config = dict(
    norm='rmsnorm',
    norm_place='pre',
    attn_scale=0.125,
    init='normal',
    init_std_down=0.0,
    optimizer='muon_variant',
    lr=0.000678,
    schedule='wsd',
    decay_shape='sqrt',
    final_lr_fraction=0.02,
    steps=13875,
)
MLP neurons of a small language model. Each row is named by its layer, matrix (gate and up: input weights) and neuron, and shows model dimensions 48-303. Each number is 128 + 32 x the weight over its row's rms, rounded and kept within 0 to 255. Numbers have three digits each. A neuron's up and down rows have the sign that makes its largest values positive.
After each neuron's rows, "fires on" lists the tokens most often at its 100 highest values on Wikipedia text that the model never trained on. A number after a token or word is its count.

L7.gate1128:132134104138142165148104103134142155168131083166078062081099143199163177133172130140089170138167128109121189166110086125113125139215084127069093146116134139077096080104136104166163192163157170108139123105190169120101173058104176105150128081091154053163096145117130104148104179134126120160147120164116124053079111121118157102114173131154111086182133126101102114096121084151122118158105078177089116104148171168130120111104056152119103031092107140099107135133082137127110123170109165126122144067152130160080152150139163106114150163108095094163120126128111102125126146185114103142105126189150116127138154120152095111123100165149121116138104125150135106163109119110062132112100127149160147104080100091095114104121143140101058177064123173137143149163132135162092142202099127
L7.up1128:116114162104143087191132121140146121067100113094116143117155125108143173138143065174140159129184151109123064113120121155173084152117171177140073110158086155115139095199181152089101101189080119148124118143122130093143149130102099091127092115149109127180077112169158069080071121179135129144082148074156176084092155154123065065104156095182069168111117104162167181153069029119060128131123141140144137124161128133100148107107110132141060104072096116159145169118148161164124193151125134118111101138146150171067100134120169155085121162179112126136097111204127107161132133147012111136126104157154145148138126155171151128112148171126103123127192118188122124145095150155121120090145106119113146146082135117123188125188114171097082142146137133170104122086124088107107122129148116
fires on: ":" 43, " (" 33

L7.gate873:089138161150034122111090143121124135102121124106129094060059100153122114130191142083100107118157173157067151110149155181063132088179121128131189141139110129154176134107151129173143139162168141087135072164187108091096114112145158073129142125088148167120117091120109144140079155081166057083109069123148127119083069163144188149130098114105093073154098135118155121090101104117160056111127102120099107148151140154086123107162132073145074169167121113121129108138128143145158175164165159121161158052134140125131156125111172174143137102058137100185137098095135070145124136097138165118134089129166136126121194061138034156049129200118125098172218150101149127081120120105147130117116136064134126149090109194116175097099116088158137175140207114174072114144123099195124112137129158
L7.up873:110084174106115150080135084114118164131093145101110145106063127103217120137204140155120117130146132167124144115106101123109150197157110108159158091107111123054178148079105150100124125122132098127114128162141142072171114131111192171126192111104145116147137100124084206112098101136163105134114102113117120077129139115098200112186174151162105109139150161128174131127105109093173096145160119181027117127138151152099190122129191201150148149164102129113148176121113166157103146092135179211193094122155059142145150090148113127169092140117155116179124139083141121119143149080120132137121146177129129154122199055158176102165150173152149137058101161115198077176127143117117153105101099097113146151122107115096137115095104093078099148171139106111124107144112105123119140137141162
fires on: " was" 28, "-" 10, " had" 7, " were" 6

L3.gate147:156097133156241095113167134164172171122109120158200089135097140151112114156170106129149106213106110142139135146112174103084134151173116098111203168108102093035091109194141154122121147118138096146101119141172122145116076123127206171157138163097077137148173147112153140122157142122154077134068147144121092127058126120188120096157085200110107125144079184179171089114094154141144141099151110176106137200129193168126151152156121203112103124141101165159153139177083100130134126179121153082113118190122160110175146101118155136153151136104174136187135106065086114196113225125078139122106147141153173139160116111124144143156130116177044133072160109119146107073121120130145173106129096123132112093117162039152169132138102136155134093136142125139111140086132132154105105171035149
L3.up147:107105117179145111107152185161138163187168125138181100131105101103131134194136103128146074239131097145165126164127162096124132091146149136163158179196109136074075163169118119132180111130161128107079126094147079157114151139137120173190137132125144134134161137125120175117184156119128075168060133148185087127076123127178106165202076203147089122088090179154124131119103126144143144129141121164123119168181166167158118143131171149093089063150079167160183132162081134181152122135189122072150128121095139118141176121120141157122157163095139131163093143061139097219127198169080163112097177128129134126167109139104114151134118077125114147114191134140147123128131151134127160125120073156114137127136173111182205132124071136157120145127140089136109136096152113142169163126103141
fires on: "." 31, "\n" 29, ")." 16, ".\"" 7, "\")." 6, "\"." 4

L7.gate1265:100137091142167133152133112112125122094147192080104152145065105092066129070173151175063112221130167143095151101108087120102103208160122131140109116168135115132145115093158122162152110137119135123108110137121173128153162100180120134167105102132088091100117070119162119093045096137154108144107151062138139128142105112105152135130157095089134137145136092133132113133131126141162150159200113104157125183138152165156122146070129139115148139174153114088117134136140082189197084078163139098198189154120192181115143157103138142143057146134130107206125131149163133149115124157034132110083176148115120092167137142100102143137134131217062106153092137107146075158101136196072104198149099128103168155118156170129135141175180114129152128148152122088196133165157168118185113118131167
L7.up1265:078183126148151178070151119108132123128132061093126105172145160140078121127100133141085135156081180170105068116129041108122133164215127138128157117153144148109149163125140129139107106117139131110186105152135103082120157136094156131087077153114180124137140107080159200117094126133150143126113142115132065141128139151155113103086118035108141120107177069085120119108060162123162143084191109129179135130155101157117162068120140145092179166159137116109108137129132106127140138150154130120129128133069128123106115136160169132100108184099105097169092119201182159165100119149130121185088183124085132131116213121089147150067139111139147116064117067102124090117121144134107162113118149142095160181133163138087131138136146197102159163161071243122207158141126130130131171137113100
fires on: "," 37, ";" 18, " of" 8, " and" 6, " as" 5, " is" 4

L7.gate773:160136153109169163136060159166122092114069167105141124182121126153119171121124069136111135085103171141159149165139084140157146146183145126086158117159154114145085107154189133092113134106165167098194063156132120152146182079136152133118101113173093165110094183132104068060091171141160118091090071139098082095145152122188184105167081180138125160176153135102195081116169156139143139129107111132172114125116121142139117135160092104115071098087092112107153130170189093195098103086128137150138148149168079113151210108098125134125158105129154150108149149164126100116091122171076121100132099180129191160157148161064110124103158146115094148104109149138111106132127133103164072098082052144094154161110128073146162173107112117148150134117145142108100212136119095110156095086087083
L7.up773:122129102104166129132142200143158169207178118110118166152116166133159094143098157141073131087116108161155154177159125141097160062081069112141161137152099155110142020128103134134176150171143105113142162112111091163174100145121127092116143089102149152138179172085109128144122148118102078183145135097131121102128135113131167102156099063136130134118053118128105194092125127210126112148126158139116152121077149171109162129112104152127169108100144138150138147086164153122200093194119137075084142104151156072175103119088130179121133122138087099132197114132111156113139125132156104128171096169164077141122067119066151104085112126136137162125180021127125143134165140146166134169144129095085135152128118091099091147128162077082153159195198119107102096133075112174098067102125167
fires on: "," 41, " |" 11, "-" 10, ":" 7

L3.gate896:148142068052145122174108157108157150145188136124228157080125116127160137169129179107146151197203121143117072165119125096167102068171125057128119185078103123069099118155109203154111116083129161080061146129113116166151105130105175149134096085122180126138101136148145131074077122147180180172115175146056174129149114152131097162149155124161137148139122133151175090084117160109118155123117080122161139129099202181122139178093100116169095100176144176132212150059150147169111089146137129204146130181148139127180107104146182143139203175093120122157112133121118157115147156115161118109105148136102153135153092116155120156121096097050151112083177137200126147099174141097146121121108105158096091101127129114173126110156125139114170160140164124142156137062124086089120160169101133
L3.up896:164116183171046124125123084141116114165136142129061084104091105191183104127167134135117160159127122117139123171151134113178109088160170105152154087150120159095070157153140076138136131099165198073143083122106117103149119131079105145153114164131151147082164140101138159095114137133174144101143134105089120144075161132145166133139132080123140071121106130085094091101112175176152192082090145170155154152136135119153095124132107111177135116140144164171115095221165141176102175157182152160114083166155094136119121080160139130078114182106093110108185146136141155173073119118145077089099119150110174146104136133110127142073138107121154183086160104094145144129138160079170128113086156049161107134144139147118131109167183145111091133155137056121108111151149110152127110147065151
fires on: "." 63, ".\"" 8, "w" 6

L7.gate930:173094123140097163124136152148091148138140083150135158065107167125119137148169154126163151093073140082133142150100133133137191102137095162150111161111111089108093129180147061165093143119127132167111149114130149107133168114115164117120164191120180143106053104123130101145086144107112131173091108112178140111086143169149127153177153090081121126138138172090138099102105098224136071179159114115089141110075089094130117136107070109174093082157152144110086125119101169114094080147092128147181082080146095110103098169095127147159201152129131138171143093143184139185159145182088109126164143133108129120107163153131122167148081111159106042122110158114162120081153134129116121092169133136140146135107100127143120160118104145147135144089175103154118088091129140116041141078106161
L7.up930:107148167106115115142129122077093136162106079147155164113111177061159135196111114133180104158113172084122159098050140060135151168166148163147122142163162145076154166176156177115114166158165137187134143097156098171135178181116150190093114151112141178164156152146180056146129109105096119079112149116103114089112149118086153107112142083130171154144122138102096107099093157099087131181143093132125168132113105105152088133138110127119104118169128063147104144103135143153110101149135091092144102121085153118177109127133140133114153121090071131152157120151101119148083109219111158099103109125086135131156159136164108090158088159131130115114170117050133093134121152125104073152106154121095162114156099132074116099136147163178172159107124117102154118123092183135112102180121165
fires on: "," 53, " |" 6, ":" 5

L5.gate305:089094151136143071114134155171107122127120140129134136093192171082130099131181172137133182096110074085171117131069122111160097094218152164086127149163105096124089088141113116123156191107156155070084123123163166131096174174077120120078122099115150161155148101114131136137163135146122126151159149125166078101107177085117140148101158136148123109129134167155093121120131133168148101123086115163099130153143142191131138148135124177176093127114145112145137131113164097108114120070084162084160144134098078131045085113117131106158140069041092137176133099119119125141165097157142123149136122164174112178093131087094135153091132117075116180097118089145141090129127112152100144212148123170071200134080105076159162100091174126201087149100095131177148124137126147115081180102151124
L5.up305:103178145075124170129123070139200120085152160178153131118197182138177200173153112127054105143093077123128113077069118118184083106160099134083066157122122115190108096084133151112132128052098112069117099116125155160134121112138161074084188107141126124158131152162115091051080143132137133145141075149141148136121119132103105099111109080096171128139109079157122098173132163153060104154157115135158086119118104135079134129061183171147170141085122124177113153103113093124148033135052160125129121177125068129094075149141111123142136071167128076143142140157098120136144157105146097146147046177129171140132141086114143141161086130130155113145202143165161182149101105115108146103136077151121131133082098156103088111079127097129108122155135150155136084084149137092091155135153134
fires on: ":" 20, "gl" 8, "LC" 7, "ED" 6, "–" 5, "ech" 4

L7.gate132:153112128161116076157171135143139161134168106136117127106139131091134097085099176147141135095149163163170093160140089136128214129156203128097139139086174175089110112112122122087187127138153198178163133131135089111125156076092128112059054102180141129137141108188141132145171072105097115086122132131130065132156123148202213179114118174097085108108148170129096081072161131135170160191128173170102137130083085105114191168081083037108145111085110100090137131147129132111150084155128105137091085089198149130178109156141153149128125135095159163141154124135105142131153106127164064105128150111100135066071147062183125121175141151141119064095117122111142082128122142106104095132165128137142183166155125093100157201156200129083152140121167167129118143110139184154156132119119175
L7.up132:174127140117093148163063123131123177077085134049087148132108084144138096168132088173111173116060102140145154112122132145179127087081128124064080128179131132163104175128177155134093135126090135138132165161113149100109128124119137148132161162124151116106199158142117127128125080135139113147100082146165129116152139106113149121127145109134146118164136143147168168157103143126134108154156207171118108120153168144081054107121145188127078100125136154061123118201158066167149133117118059119108201062141123187065172143123131066186111116169103130087082087110141111157170147096161161174115161168148153155132167098109128113068157119122112120091147126151140178142161089109146129098097125100084093143141129180099117096106192124152154157165155123185086122141082147121060123118158168
fires on: "–" 39, "-" 15, "R" 5, "17" 5

L3.gate948:137143098109136101130173143114075081107170122122111073130122122105091116077128120128144086087139130161101105166150122130126098120120114129145129090145109085125165102138118166156096112106143078128153139083128077126174130141121191139109159142109130112140154150075097217166114106136096113092107126166084111151128123090123158107104123093109094134099126135097127113191122174141114124226138100130213097121191131108166131137183174150139124145115153156095133104207202095158153088151142084165110184132159137133135179125054153116087195162105135028054129161116102125113150138127172122099132122074124150098136179068101121151117177149161131223161108118138107123208103145094170134214144127136087136182136128111091165062112116128113113115107119123113158126127143133199110148118069126
L3.up948:147099109201144155127118080105137166135135193141112064171124140122133117111085123146068083162110140136160107147194139164101136107132141100161104133134124118032086103133140115145147123105047079144111107117079081126120149116133140109123094131062035155139158101096126165106213138130123102141064103183089170114127107088099108085106154184152134073105123173122157161062141133109088054113135082117149090112179174156137105164125140144188138101155069095093123200209167143121129107133212161143176093119113120116144122089175102102056101155162226090097123106162130112128148097082155172148183117130135127133131128077106113146118121137210171124096125146154120082128147120109192121123106109132117135100157084118159158139130146170120088137113177149135147078124109077128127127123103090
fires on: ";" 83, "}" 6

L3.gate345:112124164165126140103164138173171074141108128106122104110125134080165129093121125105105130095145153104127086129125173131125129126159159147094131091083124152115094149075142190224147120113060132145068148102106141180145120111156204116200133187108114221146107167188150163146108130142141104148166117133165115123135152097137178103182184105117114193181114174138161087190100126174172138177152133138122115122182164045148148103105174113086186088124132128134076110152088110157123079165039146147123101082134120137096134147129145077158167181162107188057143122108145170133088113151165155160182175136083147159147165078153122096155142050119165139132110096100167118177126158151041159223189139098119125127174129150109095175116136112150099128147146080129147126151141131177178155126135065
L3.up345:134148180165171207142115145105138148147098134116095144124102144167114136105133145135128176169188137119108148144121133100100132127145064135124144075120165142158103156115171122182183154174163115167122158121147077201136122148125120094163115149178060138179162106179145132137179121082186153090172157105098165149144167157107071120174198074155193195165095181127167085150196143187125185142144123164115106095115142125119073101135141139077125156105154039141120136139110154134163097122057109116125125117124128183137151152186149117161062147185148137045121072140168153082150094141122119153193066165172032082152119017137131104149100116132133125142098089140101083173101087120121131155134093146083154135151095196155114111148184165137144145109162120126112091132150160128156119163141151
fires on: "." 100

L7.gate638:100128153156096154150098092111059196095166206160096174209120101137141167102134126142147078202163118177158117135176094123049143097167096128100075157057106077123148122170176091132098167168094123170125103174131115151126236107135162060076074170129103195135118168146175165150075157116133177141142066102123111100142133165138118105169198112133114121153079100121107139129129182113143124164155119147147152109173130142100148155114121108102148168068142077078142110151110135152099109106147148111153107104176166043114162167129176136117144139096099128121065127124124108153096112162150182121133142115173126094136142171061141097135150167115093120107143120168144066171166087118091125162167128114131146133093183136149156187089175119114142096091112155091145120121181184116175099059187123
L7.up638:113114143097148124142095098121151109161105141045134127184138130104100135091130149138087156156127144125144111160117121099158155173091152114111072185095093177118091070119140161183110112097169095090083152121082063100182145096133135074150130165139104077128121089127122117122086132183138084138132133130121104162192141138165152101188124115096053126113125166136085201189085114139105142141150104134115151135102101135148186086172170093165105139120123116080165134091138118122149150156162103150083125090122123107053053105141159114129108159163102130093116208112157133131080123124131131138051152169096104116080166154116117152159132101109158103117106153126122128149125127168077122109140155056066225154089095116137121155155106130097152153154199170159126132163093108171131131120150108
fires on: ";" 39, ":" 9, " of" 7, " C" 5, " |" 4, "." 4

L9.gate194:178128103112124127118156106104078119067124155129109093145150102111132185091144145106138108112140106164067101106153133144119097198169105167145139084094144141111096116090170065109119190144105179139113147087127152140159199114090104154138119176129086173169174134155101176178095147126129166174174107085179178136128114080103170180130179157131176155100126113096148075142099166111129183115093113106115109136119185119098150145126081159104155129154138135152142110136118194129201090189108130132154144076062072133118128170150136169142137134125119109142115070119133106148106096088170172159095131083142143155114082062157081160091098186145168115184086106130112161101112124135119128183104155120158112123186141150093092087105142129119120192184078144125131166109125146122214127162116092
L9.up194:118118143144134125128087200132136113039109099148086118099103124144038163114116124178162116123145088111147167134157140106066132177109142124083097177125127162168150103088206129164143075141104130149063127093062122140131065137105104158146082135135141101142176126114154106125090102133094104094173108096062194101112116147128121135127164122145149145152107142115102132110110094044166074129152109108037103122089107123149168114165139144155186140136122090065129165165167122072124092165092124080110125080078128128188147141122129125161116114118098059089102151139116125137124121088061141111099061143074120116122091152159164090102127132137168126173158089111086140107128130102112137112127071162124138078211212137102130083155149161148145116137124076140126180111131129151168101127091162
fires on: "." 46, " de" 19, "\n" 5, " and" 4

L9.gate465:167082117141147123219133066129065151126087137110058099144147135168165129122134164107162123083149113114191166130141077133150148094125109131131157190118169120097115113151140133115109122133165138136113148099183098140158131113078110117121146082101153099095101168074123131119188192088098077139102171126098184121130180120082088145133124152123169161078084107114098099130142095091156110122164082143126131102153157177164071118148119122152086124121131178173124141135137154177138159179181194127141083109133128152094141134151142171096124146063076097179163118133092133145121176124160149175151165138110113094140089100151106078155116179094090138119070129087060131160169136160126165107161186131148112074151112135098077091089119095156113138114156146125183090135193056170132138190116130
L9.up465:135075137185086127150142166132055113124080154129098104081108168158125132159106097192120099111145119140151117110152100146090176166122167147106087145101130122142141084171078103154109116139134103088131125169186157166121141163124151109115120089078093121106147145135115099121136103179122099108063136146201138128156120080114076138115139119093108129124091103095197108078169091109096146106172139158075143141084142110106106128098088101109095142171174128138095161113166173159141165125100096103125108106070119177167046156136121103075123086065088095137140098105141121117136086163139138140172107133117062141141165114133155205126162164130085117129085051156110127115160076202112118113143151093159153116153137137153069117169196117136117097113117097157064101134170103091090168116144156
fires on: "\n" 55, ":" 34, "," 7

L9.gate36:125131089124150169156102190077195154154111122150089111100146129140119129145155111141153175102106113164118104159100131095116139157120130132168099093122134135114187097186140156116164149148094122125087139181099166152069156188109139128109132141120110082200090115139100108117095142065163108104133141155123158131075135091125132136142124141115177133140126120128076116113133128181166120104151128110140103119075158095099133093111121145154141126123113145100091213119115180120142093096164025184179162146158081079139172098186092088098158112157088113074106097122101080109157180119144146154088115079208088107118192164166130161084132181153118127146168123150101095149145100059126106029098202043155089123068127119102160129092183186135106054127187103144137120187065168106122145081121110
L9.up36:085157114180146129104118106146165085096108104157143137136168126158096064155112183146138109117143114127088088141151124119104170109057076123123065212124114109151163167124130079117130075167097079123140164049128139106122184160108130097068149062171116143179104102116152128102101164042161137123084151151148144102115137117192095154096124132140141135098079123191198164085099104138043130145182093112041140149143151154112136103219138149185109126113152159115121124070117125145119090156132189126120126117133079115065123201158137120066158141149120093130125137087119154139128137120138102145163117116170148152084156127126138175141130146140097148116117091062168100067126092115140188123132079190105133079113110103081182114152110194142149095132182070125158105138131132124192143145102102
fires on: " (" 44, "," 14, ")" 10, " as" 7

L9.gate339:121052171204129151136180087156165101142158167131104151136168135132168124165159101099067105085140116182089142150136113128101142118143113176177146113110125180126183097087179143090124117145104203087038162145211147117200142194093136099103069090181135139091183107076123179113083137059135067096170133161118114127175120113179196115109145076143132122161158082177154139119126104153147089079074116151107057128158120084148118109127089118135138118145175134129107089190125200123127109146126137124063105110206123114123083126107196123129133135085192124144151133128124198122114127104073120186135126137148125164108088118166149149096179125102135088125181123158118127108160128128178187126148155144144128063128105094148156106138070102193112149058116132137131135088109115134137086118162150
L9.up339:167175167157114096086147086165118149106071188175069151155116156109147096160094164133146077140093125124118133085095077178148139096114123127102131152164100053132116144124172183146072107130109115105105047166128177192152134138127162154149144099139128125125181099135165121147103104124139183086118122144160088151121076093120165097089167178137159107083140089124089122129162120122178117157093083111100143110173178147141137168062171165109133149118131163076150167167187114169123107100101118149117056095151112144072170056127159127102129123131121134114150141112188130121171098113158168101149132144164060138139170058124117208069101096092079156084104133133149147157106158055148161133124154096117099171139185130188153185130159077123124119122177098126061182183173129132110119124062165
fires on: " on" 55, "-" 18

L9.gate817:150112078136186158109150112117095166108111091151109076083104101118119149206134143179121150135137130133126115123113103124135170071132089165103119194168144052137146114108159134101152173141123113134145119091128156139124117168079198158117078176117139107118169145130125143135091096129145151102124130096143129082130112105155161078108119153154159147166085170107145072137086126096132105057117109151127067118134124148163101132099146088113097095122187149110098142120086129186145120089098069175103076115143150095133147135187114094186221130101140128162112157149119121115100132148120147181174140055119131114137197119129125137073126156112098135114035122081075118170213150187151091171086137088120092170235118101133107095127149147189135142128120125060106093140189111122201127112166200
L9.up817:151122158129155120110137167119134132148088078176127095174152144140176146172163088143130154114148139142188147125180159175095158164135113077158152103138151104111075171106153127140121112137067133097107125139131159176155157111135140145141136161089095153153125176116168105063156062102121179085121106180184130135181136141165125065132068132163158164136133171104091126206086112158179127140117101090121158101114112127152103162160193120134124161087153050175151155105175157169155164138139160143199134146154147191091158079149196142137099139174085116130056121167112164129127193106082079100179111114112104112137142134114116167201091121091170110173104152083126137089220150139143189130126136158100134141162105130111118113100152160078093136125144133168114134112130121178221170191133151
fires on: "." 44, "-" 13, "3" 4

L9.gate1251:160164107160112111172148108163161090142158189114084128115131058146115139124124098144140109142168108117110126110132090161073059134185203075187079160193079121161100143050148100039162120097049169152164108137189153142039116143103084156088100126097143189142117134151172138131157177140152137079076106168114143155128110100159115150137142163163084133123095160146110123135161085156155047171166146085107100158102160095161117075108130121075117126131148140095114126168128093130151148134086116147152095106157121133129135126153155160138120125171105113132122147126137123113158110100127083175160166142118075152151143040188145143081082132148178191100135127084100120160096199149109153027145096137166178089130093073146124175140064125139074131130141148138099068089179106159144120181162149
L9.up1251:197102120119113153166142150086074163116156106100075104069086092117118100097135096167144163158102124133176107141170090114077107162118148113136109136188184111111143098148140134116144144146139122188166076131119151136170161068154096077141131185076092123114146118130132185104144072069124116100142173087163149111149151092166092186157166128158194163143095131099175100122083137128152191127097127131103116120202151100126197135207135136100146158109069076160098121182086078142150123088119179172131133083138131128123152118163147104090123128126124141102155137103138126163131157155115102118109124124119088095119097106157166090158131162158150173192169135158157126123092131102095167125183107112184193139144104114140097098116172091058159068143113107110142160088146127131192141127148136
fires on: "." 15, "ops" 15, "us" 12, "is" 11, "ulus" 11, "ium" 9

L5.gate658:168128129132131125103175137112138166104159099148079107140150121142113174120138133125105164137153158132046201176084160156122121130144116159183083140156121068144153149114118105144134158138059168116056158133153097150147145117115064150101167065166092148062128141089131042129162138120123059145157082134143107152137114063083184119114198149117131166090125150159174168110172126133037103102095147083119128152098125171093097122143144113083095126119144156132116165136037101143159047116104068124121117141159159138138172137114128143063159122067149122132097167066158159117124145114115129113139106106113141089122160170129121158139148181164089152143188126161136107121160168125187149100097094098073127107118148152113118079157170136120083123068181130120149140180105158121153110073123110
L5.up658:158149138125101123171151140126140178137146107167104138119069106132109145099148113086144089148132146143141171131139132164145151165172142137130119114157156139135166122161240186122089068182138107152164119098135111138159108086148138204123136123159193049150119106133127077114139166083090119137121143118124071154103098135140148098083175083120155184086143107086110119147110125127104123144124160119097184090111130178121115084138073092090059091147138166130081135112133123223121128166082128094138105122136150101082089168116106167122173123130092140136153133097134124102142116095135070113093155143125124125128149168160196085122137158092127156130134137147122177139158175160099146048127167123164111159122115195108108037183118194165101090139083104122168130130089146085130108159108141
fires on: ":" 33, "end" 8, " born" 7, "in" 6, "-" 5, "by" 4

L7.gate1454:084192136153117140122084139100121063102162161090144118173150123162116115107150140138117071131154151151123115111146144130065094133131127168120169134044181170117154108161067090102130144131141162085089139096152151176142073118023179102106105143179110133134086146178103166164171103181134088137112168122131064096219155091133128168128112120123108143116140123195145091095150107144126083110118126111132137095094109130185128173096146148094122111119163204132090107122141066137099077137095112115175188138169101096124115108129142148061110111162191162134133118096066148198197117102066069102074150178174094159085085163130091080141129107141085081084116113149109161160138134139099157134093136133075142207081122121101112133168134153139161121106130144134180165191140149091124105142140121
L7.up1454:136157105174142146134117091169097120149134132112104146156151096141122075139041144164106121121158134111169178186122154138160190100077193167147080149072161149091128176165126079158062179152163085147185080108105134166151128083093132081142100113149100176145137101173148135139175138178163151107128122130116117139147069087102169124088141110181109141165172086119150128158156193151126087081153168144096160089147115110130144240106168188111151165153129128128127195188160192088157142095120147105184172140089124138129068138149119114102085116180110116099156134115102123101177148156129065077078174199145088132202134121122058134140089160141141156133097081136117132140128133148150135068145138084133140163109071147103129167146125157119091127144143065097147120193133086079116160179164131
fires on: " |" 24, ";" 20, " on" 11, " from" 9, " of" 6, " with" 4

L3.gate1396:151085125105107063112104139148095159150139145112144155136138096129204136115091130149114125093152089116116169153122169112101166146107136109079167171016118071160129128166116162156181131164159149127147124118140159120173114153144137146127127092118094115075098193141198152151120101178150109149090133103108151145117119055059114145111108144057126196153131138130102159130130104105096120135136178111152075142155103163176091153042125099094107167130176131102151144145073085065165176133075099063155171120157160141151102131169094154158115135159113148072125081109098141177141088113192125151122114086147125092156157169165097110169171065175149075151072109131103105165155114105112115151096181136135086115162111085105115173107113079116131177151125143170061149177135169116141187091124119
L3.up1396:173126140113091196082109162105097165116092164154111163142137129150227157129118197148096169130130099085157171110118114061203143169065130153093135124094154133135144128120158121079172137190151104173160124074158146155221158090139113110166090091132072100149078149137109202212076088171139095105130125119100120126127117129144126127150152110100171193126132150145119138145147118110154110111146168137138110112105083144194139161130117086127105145159128090095163121129087140136142139120120150191141146137157124118169103126166125189160054096160138141161192083107121108147111109099127164137122158141158126131210158119161078126160151141118137132160043086125119134131121173142164156161170176143133103107097081078163093160133147062126148187137078150187129144156196112114165116144126109
fires on: "." 47, "-" 11, " ab" 5, " Christ" 5

L5.gate534:195177133132173136118091163127141080177180107029157110150183111198127077101124133134103169138171114107140150078112129103152110195099101099078121166129146086120125075100109103098131116125148124136120154082187126099129125086146116157188112108177104079112167132135189091114146113134125132112163160100106082132104119152152077130149176148152178163168094183148092056147052153101229124108125132166152100105152119127143111104097133144120118120146171110103078175114135101165098133169143146141138103180127104138100099103097193090137120067103131123129105157125081163088071187125134145162136166145144134156110165149109147064097127054114113063138116132147120134157173155151090104129200154161158158109164105138093098111161141165128069147108135168153186109129144108087097162082063135
L5.up534:144105159095099109118078102121094204165127138108114154111151095128131103112092098140105080079096162103103135069226096145162084189117099144130139082193088119105150060099122096173139134159138127130045152109146113107120127142076122166230061131116086098067127128105178123081133086087090147117163139169103142092049141141118120135167131124097172081133058122152013088106142169113140180166112109118098124152174112159178152119126173122105142155142152092131083163109149142205143113147124164151102092122101113077127143120132141058113072149145079102130167130115130093136144160134132145117187129111151095142125172146128140160146105084086088103090102101141129079149133200075110140086148163109147138124102169083104152108133147175206109162131123052137151154136142106113127129129147168
fires on: "." 35, "unt" 9, "ous" 5, "ec" 4, "cer" 4

L3.gate1231:120119165160180172207109108156118108081055173112102039126100074152124149109123123146145134056092110156129169104171071162108164121091120075123146082121159159106107117102147127125135119128158132129056121121089177106104146114091099114114125103112172131201137138133149145122122095115099157151201054147159087097142231133075122123127126175142105121108164122119153174190133074133146149116120118139052162136134178124130133100121085187103105147162138224167155139140110166148134130118127100111101116069177106184091071120082146111079162136106155087093130097131127113138115118127129123173184073113181105091074126125087124159112148155115177164167086092153110113116150156123101125146139141097120195095097150116108148098147136162157166091146146137158110114066141147136135146143120157
L3.up1231:101160179092155106098118081158122126195067213142096089188101114116154131108152069157160170135100124149080115135135068133129205143137107152110112104118102152161065138132150156169163132156096163132138182125152098185055113111102108132080079132131148132182094156134127104101134115105087120136138072096156062103148168173126115132104148179174182108096126084180090161171165089140115121126124113098070164099112170134163096084106099165072091130159118144202148161084142131105174130097136107164123098087192121132093109127093119111071151110100113139123108116149153100118156150152162123140167118174165116057149129092083144160092128124090223173169097095105079119132106150165065149165117139107135242079146133142136110152133089126160132106179113138146068117107166123106157154136111172
fires on: " as" 17, " served" 12, " Gu" 11, "-" 9, " for" 8

L7.gate1520:105215142077101126082170075164125090121104137164146129157108099109050162118100129145156138151132080127177174126185145220173194078169097148121057154093034065128231116157098088122167158048066124152096185114117089178160102146091121081116178158052190089121121136105144097150066150144175124114131119178151141064104171075125116080150119093070111162134108106125119104133151169173129071044062188089114082128082150115151146097140167086111145201146162157150162136095135143116126147098105144147106125117168127071118101130108169144123149132121118114146117082140126136124140123183123111094065127096105140174112098177114154088076115132143112123068093181098176112098170110134083151139119137114123144111066129132125192086145163134164137142124236149188124161124064057100122135144087174
L7.up1520:181089135054126106143138100142097086174108058095144067080123122104139161121140118097131152109104104148127146143147092136100126142072071119072114136114105126161168040102038147139158107096150110108114132123112061162085144139138150124154108148123108077127224054115145181138094157137129133170119112143140142156142081159135110071080115133152152213091100135139115198168121144085189100145154088137105166165123098104173130096116109124121105115114149116110138149136131146153136144103135148149075120104117110152154157113115153170113069153163166156092163169124118153091088142133117098164186159129115107195147104128212108162132109124134127125126106173141106161105089093172106173100124125139134107108115145139195113130118095155144140177124216079152128147063124120187172083146092158
fires on: " at" 20, " for" 12, " |" 11, ":" 8, " by" 7, " as" 5

L7.gate864:155185161102149129110133139094144077175094123155164116153130121164140107083149115038157104085179112126150107104114081131095148136095085109075129138103043103106143087153175106182140190042171091181134141169144139128128177107111175109137140117090114131078139217166105149109128150100119118145069163147117125095170112113175153134161110064133157148147126132095138149122170126097100148188186058135162187078169155099162088180042102136122129171086127097124035074078114167093129124148092157148170138128136147105134135125154084138140092129100133145180116160134155062089135142119114099126089147094143089146064103127103122105158123134168152162175096128132104115168142119162139153149142139139079132184151098107079092093122098137085125117100131115130122098133142089076111198125122106
L7.up864:072166127080107127128104094107125163140148155202124102111125168099070126088115136149144103107157155110139094132132132063145177098122128121134138105131112125091095167153134122136127144175097130125127162086164151122106166130132092083155122159118165097081169113096116174079113053136147106110105165119137201092170119132182130087064151125095188097156151134097161103134159098110131108216127076132142108102159106142123145139100101118193095123168140154170101154135126111085119161183155151144158101115186121094080135143102148120095100106113086174093151123170107138170071117140157090083058155124165137166090154081113170122101154091166119112148141111156128120129120147123108071114139134111171119172113093136179155147149175144137118174030195122133118121145128098127147115089110115
fires on: "," 53, ".," 15, ";" 12, "-" 4